{"num_hidden_layers": 17, "hidden_size": 256, "num_attention_heads": 4, "num_key_value_heads": 4, "head_dim": 64, "intermediate_size": 1024, "vocab_size": 1244, "hidden_act": "gelu", "norm": "layernorm", "norm_place": "pre", "norm_eps": 1e-05, "positions": "rope", "rope_theta": 1000000.0, "rope_fraction": 0.25, "qk_norm": false, "attn_scale": 0.125, "bias": "all", "tie_word_embeddings": false, "parallel_block": false, "init": "normal", "init_std_qkv": 0.04, "init_std_o": 0.04, "init_std_up": 0.04, "init_std_down": 0.0, "optimizer": "muon_variant", "learning_rate": 0.00923, "lr_mult_up": 1.47, "beta1": 0.93, "lr_head": 0.00747, "max_grad_norm": 0.5, "warmup_steps": 200, "schedule": "wsd", "decay_fraction": 0.62, "decay_shape": "pow", "final_lr_fraction": 0.1, "batch_tokens": 65536, "max_seq_len": 256, "doc_mask": true, "train_tokens": 471300000, "max_steps": 7192, "dataset": "wikipedia_en"}
MLP neurons of a small language model. Each row is named by its layer, matrix (down: output weights) and neuron, and shows model dimensions 128-255. Each number is 128 + 24 x the weight over its row's rms, rounded and kept within 0 to 255.
Before each neuron's rows, "fires before" lists the tokens most often just after its 100 highest values on Wikipedia text that the model never trained on.

fires before: "s", "th", "di", " ", "ti", "t"
L2.down273 [127 129 128 148 116 103 113 166 115 136 158 138 144 173 108 119 114 102 167 129 147 112 145 125 121  89  97  89 126 142 114 121 157 107 142 180 143 134 118 137 159  90 107 152 126 110 125  90 162 144 138 124 137 170 163 171 163 137 110 131 134 147 135 157 157 121 137 115 133  98 121 109 131 108  83 107  96 160 124  94 159 115  89 103 123 147 138 115 137 196 127 135 148  99 141 130 125  98 135 113 124 111 133 166 114 153 124  87 105 143  55 104  92 127 139 115 107 130 164 116 115 128  99 124 101 139 136 134]

fires before: "t ", "les ", "ted ", "ts", "an ", "ts "
L2.down837 [ 90 146 145 125 138 148 148  77 118 101 112  93  72 187 112 162 181 161 111 120 130 123 121 110  96 113 131 153 154 148 143 149 125 152 161  97  96 181 147 147 121  94 148 149 107 131 118 121 121 101 102 101 152 108 138 125 148  92  90 124 119  78 103 120 152 130 123 165 101  99 136 142 114 113 116 106 157 156 119 149 135 122  93  95 153 112 130 136 151 126 105 100 101 156 152 116 120 146 131 168 177 116  93 129 144 106  76  98  79 149 137 150 177 133 122 142 138 138 123 157 122 125 134 154 143 132 130 112]

fires before: " ", "s", "le ", "end", "ach"
L3.down921 [107 109 138 159  98 106 149 171 124 152  85 167 124  88  53 160 143 169 170 100 130 110 127 112 143 121 158 106  91 110 148  90 134 138 164 139 130 135 124 109 143 162  76 132 124 121 101 112 114 121 152 129 148 169 110 149 170 125 119 129 104 122 126 136 145 125 137 136 132  98 130 155 133 120  98 159 118 104 123 149  94 118 109 144 156 140 132 127 177 160 121 151 140 126 144  98 131 103 152 142  83  78 145 145 116 105  89 142 100 148  75 110 138 119  84 104 130 103 125 130 139 112 103 124 142 129 141 117]

fires before: "di", "ic", " ", "of ", "ti"
L3.down107 [125 150 118 137 136 130 145 123 145 176 117 150 154 153 152  91 109 145 139  92 114 115 166 120 112 103  90 126  86 111 163 161 172 110 147 167 168 105 127 146 102 114 117 138 115 138 117 152 133 154 143  97 137 115 121 180 163 105 134 173 146 116 130 127 147 110 140 174 165 116 129 102  86 130 120 176 148 126 139 137 123 161  96 132 136  91 172 124 153 132 139 130 138  97 108 103 132 118 168 125 173 137 133  95 186 125 132 165 137 105 189 102 103  63 148 158 100 115 102 115 113 121  84 134 130 135 136 142]

fires before: "or", "of ", "or ", "ol", "ent", "s "
L10.down645 [115  98 131 131 122 124 140 141 148 108 107 114 125 127 135 131 150 105 135 118 122 179 118 140 157  80 137 133 128 102 113 121 159 124 147 144 154 139 104  97 132 137 104 153 102 135 109 128  81 100 120 144  67 124 163 128 148 143 121 116 122 139 107 139  71 146  87 105 110  97 153 109 125  90 123 108 134 101  86 134 111 183 136 117 130 109 145 142 126 106 136 127 119 128 135 167 194 169 137 100 128 143 137 157  96 131 168  68 130 143 106 138 120 131 120 147 111 122  94 177 121 122 104 156 147 138 125 128]

fires before: "\n", " "
L12.down286 [105 133  84 122 104 134 100 109 136 198  95 113 127 138 125  99 123 134 132 155 111 154 153 127  93 123 145 114 151 167 146 156 132 115 114 117 103 116 118 113 114 136 101 120 133 139 118 132  93 163 125 133 162 113 103 119 156 110 169 117 152 203 136 146 125 118 129 109 126 128 127 134 108 128  82 138 142 137 133 143 128 192 118 108 141 139 168 147  98 144 124 149 147 143 132 127 159 148 136 115 119 129 147  83 162 141  90 117 163 171 255 125 153 126 129 123  92  81 113 112 109  66 142 125 128 120 100 135]

fires before: "tic", "p", "b", "ter ", "a", "ter"
L3.down308 [ 49 129  83 142 126 143 176 162 140 166 118 104 114  97 119 107 117 125 130 104 141 111 149 110 138 106 135 129 125 117 134 130 132 141 130 115 104  95 172  64 123 186 115 120 148 134 101 153 159 175 150 136 150 130 137  83 152  89 112 130  73 142 171 136 115 122 112 124 113 143 134 155  99 110 127 137 149 139 121 163 108 112 158 138 153 106 143 132 133 131 152 133 115 164 132 130  87 131 157  98 107 141 132 144 128 145 102 159 132  92 174 120 186 178 135 112 127 154 141  90 125 144 131 155 148 134 138  91]

fires before: "b", "p", "es ", "e ", "ic ", "ed"
L2.down721 [ 97 133 131  91 101 130 146 178 118 138 128 120 129 123 120 125 173  90 173 143 105 127 103 135 141 139 112 115 109 130 132 115 136 159 140 106 134 121 159  87  94 107 118 127  84 146 136 128 104 128 115 164 122 155 123  94 115 107 124 102 122 158 104 133 113 159 121 120 159 118 166 107 143 121  94 125 141 137 107 163 145  83 119 149 128 159 105 144  94 110 150  99 113 162 157 132  94 149 123 169 100 153 112 135 145 121 133 129 108 130 122 123 116 165 136 137 107 186 143 116 176 130 130 128 144 105 123 136]

fires before: "ch", "an", "z", "il ", "an ", "ad "
L3.down1023 [135  80 157 111 116 147 146  82 148 124 153 117 131 151 130 129 113 131  91 126 150 132 152 160 120  85 188 102 137 107 116 144 130  81 111 162  96 121 141 141 138 146 123 162 145 104 141 141 107 101 145 122 117 126 137 112 111 138 139 131 145 159 132 105 127 120 115 150 138 114 113 137  87 149 128 115 141 124 134 113  95 170 141 144  92 119 147 146 146 131  94 152 130 107 131  93 113 122 119 128 154 168 110 109 114  96 127 106 146 125 255 156 114 186 147 124 132 144 157 150 146 161 105 145 123 129  85 124]

fires before: ", ", "==", ": ", ". ", "\n", "."
L7.down443 [152  90  95  96 129 156 138 135 118 108 153 147 107 129 117 132 148 141 126  99 191 119 147 163  92 114 124 119 117 157  83 150 113 169 110  83 149 127 114 153 161 130 106  91 150 114 147 122 111 144 136 127  73 118 140 124 116  74 101 135 120 160  91 145 129 122 173 128 161 145  98 162 145 152 157 136 134  67 159 127 103 124  92 155  87 166 111 116 139 116 110 137 149 123 106 156 137 143 113 116 119 138 165 142 153 131 137 130 141  99 150 136 135 143  79 140  98 137 156 159 120 143 146 120 128 136 179 153]

fires before: "\n", "\n\n", ". ", ", ", "fic"
L10.down914 [171 162 147 130 122 112 109 108 158  93 147  98 141 133 115 168 114 155 157 155 113  94 145 150 102 118 144  71 152 131 162 128 101 105 143 124 145 143 151 136 122 129  82 162 137 116 124 123 133  90 100  98 156 153 130 123 151 121 108 111 129 143  74 129 121 131 127 126 159 138 134  87 122 106 132 126  91 140 151 116 163 167 138 116 130 119 124 131 123 117  93 123 168 133 151 157 159 142 131 103  80 136 119 122 113 102 137 137 139  85 144 154  96 167 120 104 104 136 144 181 177 119 111 123 145 121 111 110]

fires before: "\n", " ", "\n\n", "a"
L3.down285 [160 147 129 137 131 138 106 141 128 136 136 124 167 158 123 105  98 133 153 109 130 111 184 138 211 156 113 132  85 127 110 110 127 117 110 161 112 169 156 126  83 117  82 149 171 125 127 183 104 142  98  89 102 110 122 131 138 116 101 165 105 129 100 142 136 109 116 102 102 114 152 126 130 154 141 135 107 130 155 102 169 134 126 137 143 109 149 157 127 141 111 127 156 137 126  95 143 135  98 119 122 137 113  92 148 118 120 144 114 138  85 151 157  97 120 106 127 129 104 155 162 142 136 118 183 121 108 131]

fires before: "ac", "t ", "les ", "ts", "an ", "en"
L2.down412 [ 93 120 133 125 144 133 145 161 154 121 106  96 148  94 113 122 116 107 101 111 170  87 165 158 129 151 143 123 149 177 102 104 115 139 118 163 152 161 139 149 153 113 132 115 142 111 111  93 160 161 120 147 118 113 106  94 145 123 110 139 112 174 136 106 148 127 114 156  80 141 128 115 122 163 120 114 155 145 195 139 120 138 138 118 125 171 120 143 105 136 125 107 127 151 129 109 154 103 137 142 134 129 107 113 139  86 120 160 112 143 142 105 141 118 156 143 181 165 127 140 132 143 143 162  99 113 107 144]

fires before: "t ", "les ", "m", "ts", "ered ", "an "
L3.down886 [119  85 183 122 126 102 133 128 135 134  67  65 105 148 118 137 150 149 105 155 125 140  99 130 132 158 126 158 174 171 160 137 136 156 141 111 133 179 123 151 125 109 113  87 196 100 105  93 129 153 112 134 169 116 114 122 133  93 121 143 121 116  95 155 100 157 104 136  99 116 169 151 166 176 121 155 160 137 122 150 104 118  85 115  99 121 166 170 127 153 133 126  94  91 207 128 109 170 103 104 128 139 113  95 157 124 156 146 121  97 101 109 123 138 135 172 134 166 148 190 152 129 149 157 143 126 101  94]

fires before: "ing ", " ", "i", "e ", "ed ", "ian "
L6.down653 [119 139 157 126 107 130  83 150 175 146 144 106 162 146 127 147 128 132 117 134 134  98 117 152 107 181 173 148 108 142 114 133  82 125 119 111 166 112 154 141  84  89 115 125 165 135 161 128 137 137 120 125 147 128 122 115 158 105 154 130 125 103 146 150 130  94 158 106 126  98 122 133 105 151 147 154  83 123 107 107 130 158 127 108 152 134 133 141 129  93 126 123 117 165 136 107 106 125 131 127 160  98 152 149 134 123 105  91 174 117 198 140 106  96 136 128  94 153 140 115 144 120 164 121 144  56 150 158]

fires before: ", ", "z", ": ", "a", "\n\n", "a "
L6.down41 [184 155 119 119  85 112 159 138 141 110 153 155 125 142 181 119 158 108 167 118 167  92 150 134 153 140 200 120 141 138 160 113 155 131 107 149 139  84 102 133 133 119 175 116 128 132 107 104 111 167 156 121 134  98 153 107 149 136  99 107 138 110 115 141 127 148 168 110 140 145  75 143 146 152 109 122 129 136 127 133 106 146 140 122 116 164 109 149 146 123 139 116 139 133 131 146  99 132 124  96 155 113 116 145 148 140 113 112 143  64 165 130 133  97 115 153 124 137 180 134 154 145  90 116 127 124 117  78]

fires before: "il", "ild", "ard ", " ", "y ", "th "
L3.down394 [109 111 139 111  85  53 156 128 120 133 134 166 146 147 102  88 146 150 128 100 101 111 111 137 165  87 163  91 139 142 143 150 177 103 125 110 126 162 110 131 144 117 110 145 146 141  71 139 118 119 140 147 129 120 130 151  78  98 115  96 108 137 133 110 174  81 153 124 103 129 120 100 130 126 127 162 102  83 138 133 106 120 113 145 116 142 157 107  97 118  92 141 142 134 165 101 115 151 132 145 151 162 147 111 133 113 120 111 135 145 212 143 167 121 119 124 121 121 127 112 156 161 107 167 124 102 105 112]

fires before: "\n", "\n\n", ".", "\n  ", ","
L2.down954 [135  95 139 126  89 126 104 131 139 164 144 123 158 116 102 158 107 127 171 130 121 162  60 190 129 112 169  90 130 156 150  94 122 122 125 139 143 119 149 172  85 122 139 114  98 118 138 173 122 160 142 130 132 133 151 127 152 105 128 133 132 141 125 117 114  99 115  97 109 118 146 134 129 143 113 158 141 116  98  87 109 113 139 136 100  98 118 127 119 146 133  97 149  94 175 147 139 192 138 110 122 140  98 116 105 113  96 146 170 111 255 122 145 168 144  97 141 167 148 160 132 111 114 118  97 152 144 132]

fires before: "s "
L10.down270 [136  88  93 131 149 142 116 145 147 170 107 115 145 136 127 172 121 149 122 125 112 145 102 131  91 128 132  98 125 121 125  83 138  94 128 150 128 140 124 116  91 130 136 155  87 132 113 142 135 161 162  97 124 138 171 147 172 111 175 145 139 122 140 112 110 124 136 113 133  82  68 120 144 107 166  87 124  98 110 163 168  90 138 144 118 115 122 159 133 117  96 137 126 107 127 149 179 107 113 182 113 147 143 122 142 147 153  97 144 119  91 168 153 116 138 171 102 109 118 133 103 124  86 156  99 114 134 108]

fires before: ". ", ", ", ".", "==", "\n", "It "
L10.down449 [131 150 127 137 152 109 141 131 163 130 148 107 149 129 139 144 113 161 128 117  88 127  98 138  98 120 119 142 165 115 105 124 135 102 120 125 106 147 102 127 109 119 141 115 131 107  97 142 111 149 110 128 103 122 150 148 124 134 161 118 164 126  99 110 147 123 129  99 133 142 116 159 150 126 121 160  85 139 141  79 101 145 124 152 136  89 165 100 100  99 138 126  80 126 102 144 149  68 119 159 113 117 133  69 119 115  99 149 155 100 255 130 122 129 126 129 124 156 123 102 161 147 114 121 120 115 103 137]

fires before: ": ", "sion", ", ", "=="
L7.down274 [175 130 104 127 121 140 177 146 151 158 119 121  82 176  98 101 117 128 176 166 125 127 130 130 128  99 114 120 119 153 182 142 135 147 138 115 154 123 139 130 156 139 143 102 150  97 151 130 110 144 127 153 135 111 134 177 120 109 149 136 120  93  92 134 101 164  94 130 156 122 134 114 132 110 133 159 161 118 151 148 150 108 162  64 108 156 124 111 111 130 140 133 150 111  98 120 127  97  96 133 157 119 131 100 156 110 119 135 141  76 120 123 163 127  99 141 159 134 178 114 124 134 116 127 137 119 122 112]

fires before: "ch ", "an ", "ian ", "e", "e ", "an"
L7.down531 [114 144 138 110 137 129 165 121 138 130 164 138 113 105 112  94 107 134  64 112 204 145 123 136 137 131 120 110 127 105  95  73  88 119 111 120 140  97  52 162 164 159 105 120 134 137 124 102 131  97 170 141 121 134 178 109 144 150 147 107 103 137 116 120 138 115 134 115  97 137 143 112 108 170 134 153  98 132 144 116 127 111 128 134 141  68 105 120 162 149  50 152 147 152 135 112  97 142 129 126 119 126 135 132 184 100 136 107 135 128 213 138 120 114 123 104 125 105 129 148 106 169 114 134 138 143 102 133]